Weights of a small GPT-style language model, trained from scratch on English Wikipedia.
Size: 8 heads of 64, vocabulary 29432, 101M parameters.
Training: a variant of Adam for these matrices, 683M tokens, 5214 steps.
MLP neurons of a small language model. Each row is named by its layer, matrix (gate and up: input weights; down: output weights) and neuron, and shows model dimensions 48-175. Each number is 128 + 32 x the weight over its row's rms, rounded and kept within 0 to 255. Numbers have three digits each. A neuron's up and down rows have the sign that makes its largest values positive.
Before each neuron's rows, "fires after" lists the tokens most often just before its 100 highest values on Wikipedia text that the model never trained on.

fires after: ".", "2", "0", "/", " "
L11.gate587:142130091126051111109132171119140123161160108134071095077164155114186119113121129141104098159149170120157132156102122124152088121098151134075117131094088120137138130094122105094152110151083057114108180151106130146041124123175113095141142083139184079140113094118116131092178110127100125101149076108097158120136153116149136171119122114161154113098137123136138133115137067119165110149149
L11.up587:222122158099154125104115156180088118136114087123135148145064176144130124081156107079125083153212130183131095140182079150124128130157147175144108139086075124089184124120130180144142143159124119112131107160136093095115193108170019110159127199172083125194101104080132123151151143135123107125122111059098183159102143091146066153120148154172150194157163172145113127152168188134180145194124
L11.down587:079131140101081143136088115139151131100145135068147142120140130148146115157130122167153186114113087108082129110094131070125118138168102112174112123120103114088160146197102156053149136141110125133114144067122117075115157095112144143127181116140158157061148137117178119121110175114074134175102139131064104137085084115195157023118085119128112146135147151165128159105105077143143165141156

fires after: "0", "1", "2", "6", "4", "7"
L16.gate310:053189140109153154116123070084114166142057105137113129112164086135059129150112119138167159155121060127114134102117150104136083125119149067181081129140179125122169122145109114098115152164141128133145155077124124155142083141079159108122190140123128151137092147198125145150097103097068140131199134123158114190144088156136078138141087071098175076139170186085077110160143124132194103111115
L16.up310:057122105096165163163108112158135141111112130099104180140161129169082130119078177136194058086124104068112168075157116107101130165085161101147091107132138052071180107181122145137077092130095090131106083113136094111132109102136171151159140130095129129149141083145108115081171128123153140132146081104127152154124130162077026165170116083122084158110162094136117113130130117150130121212155
L16.down310:155128116149127092076116122145094135194135148160084173133143111185138154127150116157154109158129084158079139130189179106134117090105099129155122087103098098074114142095126098148094155145168160189153147109137163111085137112132172087202146133084175086162096103160125158165130205071093103088196132081139074137071181129055139128161113110155170164154137104136122125127195125120150218132188

fires after: " ", "′", "–", " \"", "-"
L16.gate710:153163164115175117108124121137196119102166168144097095158137170107147146080104116137157120143176117147129167161116138183208137133165103124097132104093147168170173089125176061116170112169039155154133114068115138186136127140132149173155080103073111129141178155134113146136130130107128165042124165146120122134168082108105178113107145112168158125112147136117106206123134112151080114125147
L16.up710:128174136136134203108139160120129157138090143155128149132161117118077124138080151149145173120139127096161068093125119214122199108125096132143165164088145102105088121101133139100150091102133120106100135201160090168094120137152180132145122072135161182103150150121160014160064085155132143146069114141128122158127144099122130158116168189135125114155139183195153105131137081157129099136131
L16.down710:169139085143104120118149171160131147163090123139169131141122247123188174138160144158167068108120142153127106121113098105159158147173132142177148066114083143087199114075123122135127131153090129184135125137132186210126187126136084083171140086134122113116105094177102179158103110100098195162156135130092109099149126135120157137122122087153145097158139127137066164161107161114114139127151

fires after: " |", ".", ";", "E", "|---|---|---|---|---|"
L11.gate738:079134133144133126127159158071138191100094144088109121086155178178126140143133142119178104152159132114140088174111108176158162152137180102138096151186157149128132131120110124168069061175100100114120138141127156171121113127114097124140080158130159060174122166140094141148139063075174079113146134066208126117164151074161078117132175125116149077114208104160129152143097173103149079138135
L11.up738:152169085229098156119098090111150102144058162115068183148136129132104125121146175201045119165121139164110101071171127180115143153134116112149120173134132133200064081116131112074162136122141173156145173065158132175137163127140097104143173229062097149155136124144114128090139077116106123071045124189063126176076197096117178213101172123135165109121080147132149140117106067147143144156137
L11.down738:156199095105084138079110172096125091130192060112105134116154151124145099177098161079069090162139141155096073135128143153135152174095121107074110134153142121181151102119121161124135109115077104171114088204143164171150102139110064173111129165142102130111152148128086121131124162116179133077125109112123086142132138100126193094131088140130146129137102089120099174147124116149091139197093

fires after: "\n", " ", " (", "1", "2"
L16.gate650:150095146185104046139122110111185149163108105158121132135109187138129161038149129161117118153116143116124152129095147186136098119194119109130108167146110125104105128151090122139166149128098122154164130148129100150118116142079091124139158111090094073107129105140103115131136097070125135141149098154079123061150125103119125140135155096174147103210103080154127094111101184052162107123144
L16.up650:116128076156104142171108084070084136138133106095092123127163114143160072161058141144172108072168124092093165089156121130162102097098155189160162128121062145103156130141166113068131111093120124083108146098101141148160078134124135126139154138155192154131136122119087160144127103149141096142110127173147118171178072174141099143144117142132167140103146126142143138147175143133139124081116
L16.down650:139100123136118129161145179119136158190130164128106131116209120150070161083170169146146112125123159133159145118155099090140065163160133101136128153088166159105091142130094113175130131170137152111082175099103136104111132161156129078153131169132113098122149114087085170131110021160118156162105115193049136101128097094150148111095141091070106158122127130160137101145084146102108000144181

fires after: " and", " to", " with", " for", " in"
L11.gate1387:123152109100117126109165119186115121112154180162172185095110193150143200119105113134074138117070094191133124143139111096157136106103165169062086101077096118159196156088150095147147118143142128144121141146120169132131094144113105132118144109096085121115136159138173138130161082145108194084152132144143134106117176111135172106072146123111116140119101167119129151101143197082093103203127
L11.up1387:078130131091129217107128132095168090153116165121103114140146094138129101114144104125143196132100137156116137120080140182151141081169151106139129136084120153131121148191112151129145058033114146101159101200146121085126144162100157157109094129102147172096153142109137150128159158130133162126095147041062111115142103175132136166113130085090145169205144108116099079096119125144159124123140
L11.down1387:104089140131153075101153116149139138130159131121177124129125119157188144089163122118126074105089099204107130142121113087081123145122148175130104132138092136145170083107159118103090134104153151168113172100116156136082094154100101124047170162177089091188105174135136158153185035101092190115167101142118183086115113143094142108105162098148139145107097122107093132187205134136146049121145

fires after: " ", "1", "2", "3", "5", " No"
L16.gate374:123100120102078104139149135161148106114119116146129086103120131103139145115110109108128128122100122154164169153123142134143115122131156154109097200114073169126061120139144156057136078103181125182100146103117123118112102138095144116128132173086113138089137093129089149067090059073117093157096120154081120148069113127133153164106149130120153155101130064122133160121142132117163087140102
L16.up374:163141140077151148142159121138142123133134108091148217120130096138134127083098131096159202098111164113133105122196088182156103127118083145145134194125114105121133108108177169121115152151143141137103132131142130117113126106120143084183203185123107163130169093119186139110130117124128115137114166100058133157150118138129198163182110148084154192122135131104138122161123102119138123138117
L16.down374:158116168119155154125148161109159130129134150142149086091132086140088162064139110096113210118161139149145057151123117117181103137193118143184127112093121113140079185125126189135166093129170081121122086123110071104139111165143181094164119097068073139120180122125168136152133138131115204144084175171036090054135138148134091150087120167176102129109129183142124106084160091127137138123139

fires after: "0", "9"
L16.gate253:130153092118133109107186120091069102151138184079209095143161162137122168081121147131101103105156125151136146128157149115088147120103079146140137130116160153129149109142101120175168035137141109162151126164116124137155110133089117151138104118134145169173154150147167086105124114118113118131132125125128147118107148094088129132176146115037120147113116045147166160115147121112144107116149
L16.up253:141147073176161187169083080124094157129101169095082138124104083090169141125087184063135122172110137140187168151104087168132113101135077096100077160091102155106168110154115103172149132070145147159067146165087197164163100119142151066147139135095130085108111092117177147161156139129113108187155124093120098157110110107130158070164183139133117143180156168159100098115117119187119149096090
L16.down253:177099122143139184128158151154097123104140125120143108105087136121148125091152102104126184154096154084165155113149142067137072113160117184061129080128170072157142138107137169135132092146092147138090131145166161139156139064102128061115109176125141124159073120115094151113148104073113123124032079115137077073118112105155114135127146080141084117128067093148127125115255138120168134094150

fires after: "9", "0", "8"
L16.gate809:173159180143130111073114126107128088094071177114125114102110135091170169135145137150132102141099145120082095191154124060186175104089151128077094140172078106173127105120111112123172097139132118133125047168130130084116175152074102074126100162142077151144134158132154153102086124077164134088169150180040094166105130136063155101108129179130156135128146117191081145166142089157063105120159
L16.up809:196138066095086174117150090082088148124109125090103138159096080104160110113115091053129132130134079096079159150111127119192143153163111092098104143107138124113109149107137120172115180137087057110112097152074198110157141079105073106095083114090148109094180070104078162119203134100132092161143112172124099169161158095116146156150092099131190156198119051141099139143101095100184143134125
L16.down809:167099080053182154137141140131130119148116124148091098152119141185166159152182082106132188151083052161089177132142121138110139142174132126107093117105076175149121127126095108118137142138124160124122121071091173145091112089110137164163131131178123130143099103102169212127157169096126083102134083155090126066142141092130104124157162129126104100139115103181082120178130130107166196079147

fires after: " ", "1", "7", "8", "9", "4"
L16.gate1276:098133144051155141062139161114102183126107144104119204120131110142125155108028105166142156127112120123121176064097126168111119141138156139185120158154112115092174116150098135117117089106140070121175127174110094138103148097138122118137135129157139156130183100174095127128058129128058178144146091148130101167072115119085165089109053109145082091119166179148124122122166142128123099141140
L16.up1276:145153127122117222084139153124080151088115127090111145108147126113130095162124150059084154158111103102129171093151144194098109122110171151137121133185121099091175086152169135123139082133114103126152093148053168136145100113072125106129107101161113136117170107116079100077111117082020161135140155136136115227087172151104141153167096111199103112174191170097116115179186149156104102105146
L16.down1276:116134116156157181105125153108126104157140174130157126184126096179161130148119122112153100104133162132097118090150132120132124140160124133127128145134082123142133131135071129191151145174114152149117127108170192111156156122109129112138136156115124110125139092218180173125120255132113102170136155152065095110090123098084148112184163102145066098145167158111150123105236103114147255100162

fires after: " to", " "
L11.gate1607:125153158139154083168144142142117062156101127112119152112110169142138114087149135128119108113077116182129199078094079170132109119114104161126099118109112123182168136201089128118124092152115106081085163160169076159069122119133172121161149111111126131141138045132150112111156093121100122125143149089139082079137080132125087158119124133154113108169145167134110168141130162085135123171165
L11.up1607:223172104137171157105068149077113107100135039100129110123168107151142125126098137124142169157083035143106121110190142139101138091156130125121127130151088063172116158130086145134100172142144122123090115138167153134115142156144144161081113128108133160097168140100099196093189132171100161175117151141110030105175148149184090093089158136091116156184166135113118081157204146121082152169141
L11.down1607:094102135140148079148103161123127145156100096146158091112175080132147122160078098165186145151134121098140152149123171040137191146136143158136112079089135111166111190182106120102086160081137079084117152036132168099051100154151222140077144111162092117104118130115116159106123108151121195165153146108095162145116161144178118078148151115166111097082124082124152126137158128130083092102143

fires after: "0", "9", "8", ","
L16.gate649:085082139156135162132194133092126163110099136116139144015074110131072103149131140107128173115147124114195095163130194111136117130077116110113152170132107099067067145165108126108162095118143162169091133139130134162154152056153153078094144106109118156108119078141098126136080120098140165044136108126062107157106134125098171089102123087113141112156132123169167121119137137130173104136119
L16.up649:131139088109066146067161062089158128101070092096161112107179155111197132118134102116171096120099122146142143139111152150112170161178121125076168137119139120099091136144159140123110117164196197165117108120139125163136173056151059107100114210147138167072072109104141122133083163090124110146106075166128115138155099077107179152071085081102131196143103119131142104140119146122126137142156
L16.down649:143077121062158089125106111168143066109110111155145063157169142154192129095137161137101130146153197134079167108189082126137126138134098162113163114137115149166148087137060143150075125126153139098055084135159145139140142181112104136150127133127144090137149111139107106154102193122126102150121177114163153111154101145128108134118095126126128202019188091082090136148166044156128185128107

fires after: " to", " can", " not", " could", " in"
L11.gate708:136168105039133087124121071184088135166131102129135161072069087157170144090183083184122151101168142132091161149095130103168117153113139147150154155059128135132142066158106161144060113116102127134112131155142086178060171136137112111143122136099130132140074151100134140124183092076120183147128155156106140091129174087180144161145100127062180108138136157127121116172128096127143119143111
L11.up708:202132148148086131124157111054178139116143144091162148026095161103076112118113118119104176144072064187107153162125125143111163139160113152123135104152120147137159099122129139102152165149133120135112124156154084180109098080174188150072138149117093095113102141115160109139144106180095115167154127157158085087158120110149138072095159138095100132103104161130102109123202159142126076169153
L11.down708:109118157121155133117104148135124095195068089083126120123110089168118141110124156133137133167110029116163092163145137124068133197125120123122135096128132099099128129132118144174075122127149088109141172163163159116193107112100124136081178149153175179157189140131114145143089078173086158078188107084124115126156097128099145083146161114138061093074130148154181149090126139122131087104166

fires after: ",", "."
L11.gate717:146146123114108096137156123136122127069186144066085134137149172117131129165119101102109119155117166134086097072143115122088097159094100083087125146109129120143132130061105123092101099130166221135172146102144108082135114127196133143157119088178164148147184167156117135096158107091110121092124111134119140101140119106165171095096138085132167115108080086111106164126155047122070107129105
L11.up717:139098101106170170116076123181120130192080177158102138119116131131114123084090141144110095125118134136107110150156165184117116151115190119160114126134104135078121150143137174110166049154129100128104112108123099193130069108123131123134137173176099091100118185097099148107109121075157089131135135121200097184131146140137119103040146070176167113209117140155143142188109131141120142146097
L11.down717:196151172137117150167099119080129104100042107103094148165179201099153113108100140141110124171166083121059105190147146101149136155076133131130133146102175139167156146063141087136096157087115149142129173199127133160141122109106124087119080160125079136140142065119129146096131145098071135118093148126172107088107100218109126147096112181146151129142116108100127179143158139094125136151130

fires after: ",", " United", " New"
L11.gate347:180145121133127135118148058107076094163131112118122114131158114135138137116075160119137145116102186203125161116103101131135077115077088126067132053153151118184140147091086178139119080112074143184137053121133128119103106156111157112099185141089080121126135178170118216129157102097133094059200053168024113110067152076072123106100162105085174053108131130145137149121114121120095116131153
L11.up347:139135153136202165195123160121109151133042009162124127122068161121099160124076161103102137184143141138094119164108099098088086126065094118146092111143124072099096136100155177024143096128143184128089109149139102149097137130122112094106140144143105127096140169121057132136141122094137115123140117106157164125082106123096090051104141140138142147152131131164125084149084109128163121117118
L11.down347:128173069117118155146140108083168120081115053103123142131096104095124102114133113085138145161132115159062126106188165160120177142160122197115131160113143174110147181080147125152092141152114109126097132114106139106109114156104069147104091180083120092133142099130113121133114104129170144090184114156136135119111170110165099132057093135147155151179152134101134133119153105129122077116102

fires after: " to", " would", " not"
L11.gate493:185130133134115076070133070122151079134121095120145087067065172127194123063107179116136178115117112160075204115110146158102145136143118109154140119087131133102119120122141127109116101118123108088144114141153164142066089186117123145085082124079078158108178112134123099098177070090105085135132158154133056122129113101188145084102062121159172108143109171143091087128110172098083079158123
L11.up493:125105098108150142150152109136106129195138108090111158118107090141201166049157129104172170183174152126136113138110119144146087111180134180129123140107124146134142152133115100087062074125095124108165105134158115100035091126123173125132160161144070200160115123116128133133141133087102122126162115099103079184119137139085134153129155100137145144111182098147118182085151122100122128171107
L11.down493:151023153088164106150163114153107197127060174123099150089108049163060083150109139159144125166080169105162139097112142078132085114151148209142114136187058122179162127131139141140090156131163142105151112116142117145055109136128127142144157193148086118115083125105189119100104182090096124125138109091137157065115159162117134073122160127124149122116096177116111086108141104134110176107152

fires after: " |", " ", "|"
L16.gate934:123154075115151104136072116114104146124082116150098136124089123155075150080130107152142073149132164117175105184101076114121147140195148067117142164124145068154183155111058119138137054138086105106077105134134105129111141083032127131096134137179176141151129156177115096108071062089080127107138143138117146083101076085158181123118157075144177094141133119138033143097087139070086088101106
L16.up934:094147062101096129173138139123110053093117100120070155154122135150095153096112130075157155155112165128146043135071091112178159113147174118123131070164187088114124253100160175141147106142135104125114057168104125096156116124097138161062136136119122206127235103100093107165052108111168150106122108192117104178146061191155163133115142096132118102111137086159111112093162120168085098135060
L16.down934:159141172152091136193119155147096113106143093144118142159112094111081104141129120129070180127172145140133097162149147129188161102173090109143134132100129124119044209161146186082149087123143163119166140135126087080128114190111158120104084113127107156095178147102119144117158121159163201082126146205147131186140098135189120122123145090144089103088086107157193081103094110153112096133153

fires after: " |", ";", " /", ":", " "
L16.gate1369:126165079164097157069114122151103146167076111154113141115109154177076143105124083111204077143156169157178133124105118137133154141162168133120118095109139137165150110126117099098143134112124141122126111074155135126077157117127121130117081129077136164197146154159180136093170143128107189113158125147137119092117088077142143115154135115121108117155179130175102084157119112154174128128100
L16.up1369:152105142098157115132136084094091121174164129131128143129151114139130082129125178177148142115091174106161079081067187089107127144150177162174170113130186171133175117152146112170091155078179141092146100170142088137099179110103112096156143098138147144144134146126135099106142106184076142132128137158149143134107126121092069132140121180114147148104093114141138098146150065191121116116122
L16.down1369:128103158151164072164096118163085117148098129181068138152100124142084142093155092127093150150147102167162116130113094175124182098151130162177094086090115168130142081108140104130170159151130132112128114094101128139173140166174109130150142109119120106142178143094151115082106130160183130125183138104072118129126153150168197130103126101121166113151082209148097124133168059137143150150102

fires after: " ", "1", "|", "–", "6"
L16.gate999:129086112138110139123145159136165169123154125085069150086098098123101175076198109103098120135205149134139133204108137156174116123153139161163146118098118106168124084082149164131049112144109182106131122113120120146120108129130139120149068045124135031124129119150115152111089097167084129114100157154101162107103055069120161134147168125064161164104081118186161104103113127142110135160134
L16.up999:125189095132188131152051155138112179129115116095121115203148110167153117140120160081090153139144183150140161150116129146118119136123129148178101164118075155124089076064239102148131128092185070116115182096122139151236148100111163144109162146180145174106140071148162137199121135115170155126175089104222081132177125144170121125133111159108061128122167104153192180135151179162127115200126
L16.down999:085139122156194163141115088125061094156071096153107122113102117139083127126068089094132154130119125153119159113147148119080125192142162173166097139187088161148166187126140177130072137159075033104097089152196167159112117134166176078110095121092122144168196078109119116127047032161105112149083177130159082138168178127147120093129201130126069158118203122134099106134093042147163037130141

fires after: "9", "8", "7", "1", "5", "6"
L16.gate1372:114103111126119092150122187081144141069075097140194120097087176128137153145128111113110122104115089102087155177112126110073129135124152145186155117117102168133138152122148144164175113147198089090123141114114089120117085099129158101100127148123103129110115074133137085121076096117156153123087096152139134117100123129132043140107175117047138057102083121132038136086175154119124127075163
L16.up1372:139067146147133101170077106176143137121150117134099180147198081161153134069060082104139129120061140105132160112183088088123201110164080121111163095111097099122102157090120138148098184109133058074156149125043178111133153066157140115143147100093164112197080095126127146108160115157137106149217127108080126168130151132139184174178116185201154166151160117083083171121110156134136122118192
L16.down1372:118166107112105142158125113162141125114090130126134113088103134152107096184124098057124124134148134139151181117100175066146129106087137086202103213101132136117150067190115139058167136173112143110166161134129143149136101184097090124136125149152065147115128069145118133086146063108187188147089108104154085148062101178120126119151125110095069131207112157124158189193148122149112092064113

fires after: "–", "9", "0", "|", " ", "8"
L16.gate723:098119149069074143176163112152175087127111125112100111082115188063094087113150168131113127173141127119135119178147052162182143141083134161120135119072108091084091107096195134133134069067146169202152120105130126082150139163154138165143150116136117081095164148158117082035085083107150178003084149121135129133109083157099189148146111215175123122118159140147171180199104120165097117128107
L16.up723:115120135109101119158118116178160083146181161142093143145133082109101110091152140070069092113107126154160086179153142146123116108123091136118144156015133125157117115074094135097106142129149178156163079139144160165131132145109125128105146086160137118174167126130168159074114125101109146142168121118122052158156035050109147124092129134066133166181153185113129174150158098225164129155157
L16.down723:096175159188150100145126133091119101126121108130128163178127118162158167132128105126095124070158131220130107116179176110096140108135169110163124154110146128120151172124133182191122140144133050142137094115065136144078098052083156139131142095163054120178124170107064165206080146138075099134121142184114092100157108113136100167103131151069120104134136127140125125106112122115196109087168

fires after: "0", "9", " ", "8"
L16.gate9:168117193116089147155148153098132154131129153113167152122111111117164169117118162138136142103100140182169087143155179075123165119150169096105115151089188099148184123204183147171137102120135121134151154183171170101158120135112110069134041160112172130110108128141106160131054104066138143138082110114135166119100119137094130143146087113144143158149160098119098120110121085111169138060155
L16.up9:179157100112143163121152136163201083147126102116096103124161158193169141139083137152157133161117168195156176133132164176076172070105107155178105149134127124139164147087123110140202162125094116151097117157067172143143099150120150071161160100054127128167183115130151143134173089122157136106146133113090133081114109099169120176171172161126165181148193175121102156165163146156034098094145
L16.down9:125145142130150151134091141150130175142168081104166087124153101142171195212118172128108155148115135145135166170147155063033094125071126129179147112131133129087143130176142142118111121133122150154167088133093119154068152092125125092127136093195109117155134094127134099092120119147138144165094154166182174190077125099196104113140147115141137137141137124111140220067098148106196110086169

fires after: " |", " ", "0", "2"
L16.gate683:108153156137069156147154113057113136122092125105119149106106158101103136145095164156125114095101142169159169131077117160118167160079188082160120106141162113156209143161127042097141119116084112097148143178111092088122177083122090143053083105156133169145115174159138224147124088154144130161162152081153091139134173124175099158116095128160115106136121201099053108178102134122084078105109
L16.up683:103186146109160100126105125162098082050153146125137176151075151098142162135144133176198124074107179178183103138079153164088118132143178128124075081138130081088103113136147146123162139112188126095125120142158127112096087175064173129122154112131190127098109125155114096090099133145136148153177173106124209162156151122124121130199161137158096155119133104191134107097123170158133113124171
L16.down683:096108144141161105128174145091111118128119137127120117141105121171070128140142098177070115108115143119100170095116122139127205094118111112152140094098141117082112141134143192102151137102151120114195117118172121146122111124134127080176129085117154130148103091118074192073116189160175144097131130156156121191151114128137098167167216176110153090205068134095119103156204125162108231152175

fires after: " ", "0", "–", "."
L16.gate1570:170084140051125129228150150098137162147107135120150203134067143151165150139140104137141075132151163110180115130186157131204185112172118160121172120134125125133152139124150092098159108129123107162123127135186126179170166130096070106177167129183153113158122165219095140123064000095186081127104070137121126147114164143079096109170151137181137097126117129151113176147153093147114052127161
L16.up1570:159093120126110115189095176158156114131112136145056206156074123127094158125118151084124120173105134114178112148070114097156146101153168160070163131102101115176140133076171155091175088155118149139086133152117157160158173133092129099140091138171181081142160111195103118073104065184076105131125143125076081099116195165074112154153127148086145093105136168115088117136147097146133109155132
L16.down1570:148154104155167163146155133095135115174091079149125199096122114109101128125134045139117158110191103148113089137095134059094091129154170117053094102125080103184119173148146135131168096133129117187127164110115173122147102108152153079116079123122073138109091122080156116130194240122091136083132105110133133102143155150148120092138081181153088119149138159084118122096069096150097221115159

fires after: "1", "9", "0", " ", " |", "|"
L16.gate516:159121150130101135148132144165154109096135102122150097117194140106157128089127199196187146194145084116049088102128099109118105133186102077140146126159118180102155111135154044136061105133130115175100138134109148089131084117135192148137121111136103093100153095124079165080177095092110143080122118051161176091106061141182108168145105166167093075171104127085148152120124128127144117155151
L16.up516:098137133133139130131123112187142144098119143094145118130150194131162153154114159130148158172131132153109110184120158108095170146114114142177125141149138059124097091126128121151123131127131103137116160128122125192085127117063079073174208161181144111131150141148158163083102132062099156097136137149122114108131107148145124071155159182108147110160176135169134107137095055180127154195184
L16.down516:156170105168060131150152130084194061119180137110125087165119090162113122126150092184173116120153146113112101082146160085118117130089136097088124103124164110089090199106138110150115142150131144140152138084076100138147122121198199110134161108112110108109115128157142121178163183133138161154143140116086168181125140098135106179131137155124148121081140139079121126137162124174152141100118

fires after: ".", "\n"
L7.gate315:149156123125128144053138146084159159124178151081089097103118125132125105116124207171094096136141098093108137111130193198191134130174150152122070181177131152143187081086034124095067106120133162159106084063164157179112154156125156145100144132135191130162153100218138133129148072105159116133123172080131061118106123092111104150149135074091144092110143114130080133081119115134132032078176
L7.up315:139180086164118191134129063126144151136155132119122169125151091122077152064107118077133086182143093179137145131131133140129130139139166119131098190107110112157111147100110197083168163104170152108160147089147096120145071125147110137098121122134147178143116156113149141148076131075124111135114101137126126150118144129158150116106143100088152143154110136116116130113109125145073165165104
L7.down315:085099089114129148178155120134163120128115151149123126179084157137138087178084053091088119129105204147105146156107102120167122154151157209084120089151134143122130173149110157096129107124118174131131115168090153153195080155128158127127127111145110143137104158073142107111101091101182132174171112095114125151135119074181106165140182025135154087084103142128072164099089141146133075140078

fires after: "\n", " the"
L7.gate245:137151184164147108066138172135131089106109106050102170162133128144138100176123131060187133175184129073104144140112139163141105131190141077150110160143137114141112142104135188126116137165139165113097108120090167133115214127170116173140114115156125138073085070137143089136191132116116145142171166052129119097143169140146169131191074094115145083150206127102161129109107138100115106126164
L7.up245:124156132190127158155081107134116113175123102118087121120136124072112138090132132064136130179123158107111105163136179153138112137177165118165134081135142126080104172153152168127128165188123076139192113120152131086119155113151139108180115114121162130106055138048116129142164157116073149152118164060096163096194104139180134139186130143103133142150131157053159112093110182153150188153166
L7.down245:121137085165102167105130124152161117136135164153107139175167071156083181141103063141097215156156152108171177172074146110153143129162185196112123158132088071165105185080119160096116112112118100090135102149097111159212094161168145128143126105115100161123106160070124138097135135144171093106156095087146091129096095071187159117140125106182139127127073121124167106091109112145190107127133

fires after: "0", "9", "8", "7", "2", "1"
L16.gate1280:138151130164119157083198135102098112076143115043157137100176099123075162164136144138169109157111231171132147171104125139040085121115104162193092088141101136163100075135122135102157102130108145076154145162150086169123137117127113115144140189207140081131137135164139122061033118172104140205074074124119153088061118064114128137135112133121142176112098128158105112108180143160158115161154
L16.up1280:149154110117130131143112120135102168150127122141105129157098013183109172127099173073083151149078072113036126110140147059139123122154155129137159098127136075139118147112142166085109114096122090156206072125131145105115175081089093138030154120120141141093097094145162152163137085087143119113125114175142126115146172193119122121125031190094117138154104113125173094139093102155149108083060
L16.down1280:139109132132142115091108183177167099098078148100159133158150127114124135151127156046109146170122098115128147082197134134165118193125151164153135135212053124146133154119143191114144138203136088108140099087129196120144155183046097106078120117133159119120132085128128122128152018166155085110180129126147095059147100176103096151212109166150103132103096082126168110157085131117117032123141

fires after: " |", ")", "%", " —", "6"
L11.gate1148:076155111081120125093115111125181220084092156131129113138131097149182086136118159152167088097179099125153128114142146153138087143120174113165127137156131133093193098132131094121100104081080128097148156141126097150121193075118142117130144153124152127202158118124117097129148040094160121109138157087143147097140088127128060096114158148101149128139141119167101182148101130154167062134169
L11.up1148:034149136088084186139138144125133190120117157093072111160142108066183118138149119146120126157127103070142125046139122129139117138069121109103112126170110139129130141111076073152090133128107100134130200143098165137107080098210147099129091093127112122140136195110119143146112102170096113081157163098167099110184149140116080103094195116133115074089130112127131132142077107100100111119108
L11.down1148:124117117131093147057112132128148146129071092095081124115100091135186113122195157154040093140127107096166216096148129089095153126115155092172128190150123146163171123090126093147124103140128143143152162121086179119108141104152077115119141101146082099139168168140128124117110041094106121170149126118143082135163139115200108117089139124144153088106127161099169153157107107089144094137134

fires after: "0", "1", "8", "2", "5"
L11.gate192:157094169147161140107114120105085115094187132111127110144153101183183106153123187144171102123122092134164163143161140180127143151177109117157102143106088129116142126170143083082152108118170092167137144154100100092148185190122125117126185154144151157159153133132182077140090105125098089138115083097152105149107129171067114149139117114136143129137145120118108119064179177167153114132138
L11.up192:125125075106146182076145092124105129132109102099108117105142097126126100104078128107151125124096144174166152128154129113140153067179135212162116127151040155081125097081147153128094092123144124073151055115183193102144175106140092067099106141132129113146182121128096085157125094137195145142095134135120100172109137119102132094143118146116136168123130115143149183139187095161150126089142
L11.down192:129146160138127166176184131117157129152075147126135114096129102131092097166137131148178180123124164127146085114149143116139121121144083097197145094151142135114146066175169168167133178101140142117132115108154105159150126176157117133229093104124124174102156122142134120145119162166158107103151119180130137081132112164083123149182093158131089142037148128098208065186108056106147136067139

fires after: " |", " "
L11.gate868:101173049089128149078154122146120131112097142107098182127138175140118164108147153121111142158112114132147114155089133196174132092087186099095117109130120092138169090174126140141065096139077170105115076159144149171047119108095149153112141124058108188121131156187122101094149058105143097122142146110198104116142098112119131175103153102117126096159145158165112068143139154125125103098119
L11.up868:133148109143087135127127119108099078158136187143168173081099136177170101106137138159154122110089110179152113123066099171103120107130141079112114131118120118185148156135123147138176083085111172146102075153160127155126072124137110203137150171102128159112171103161129174091117089077175163182130169098179188104139152141168157175103158109145130104173181130145121140147115144140125113075122
L11.down868:157096112147162156110098133113109103118099138127129152160111128158190099095133160187178103159146116123156150119087115152177113155140159143081121131096130117112092096144084129097141125128135121122109084145160148165121113177114183153124118110088119145155176124092154164118115107143130141123178160070137144085132064146182151148118174085130146170151141045111105170160121210125140121103129

fires after: " |", "%", " —", " ", " –"
L11.gate1281:091129138098066127162092150092109123157102091160168049129148148079184155117140107155159099167125084143151073149113138120136130147057132111090137119131148125098111148139115062111124130144090163130094182107092138129134057120125198097028119117155168128138118135137082031167088079114116142103113106080134126107147091108113109079160183138075134097141139138140150125146121120114125040110138
L11.up1281:121129150092142170192166157119141141134176146147143079155124101168151066139127115132154120155119076113138115096162096112152058131130130131117161143153088079170175109100111135141069134114143078080148123161142149153129130083148131152097094135162140105189129122100207120135096119133182070170147159080127077135170123171121076068132140126137161158120192095113125127136106162107150128112123
L11.down1281:103082175129112129104169119135083180193098113164128148164151147133180155087182112186089072086135136108123156097180150118114120132165119137189118143143162164081192136158169106173105148139143175124168082102117112106126153149232100091086159095166087139167137166117181112135159126135108162186172112103080117136151169177171083120098177118120159114062127153145177098089148135106123149111167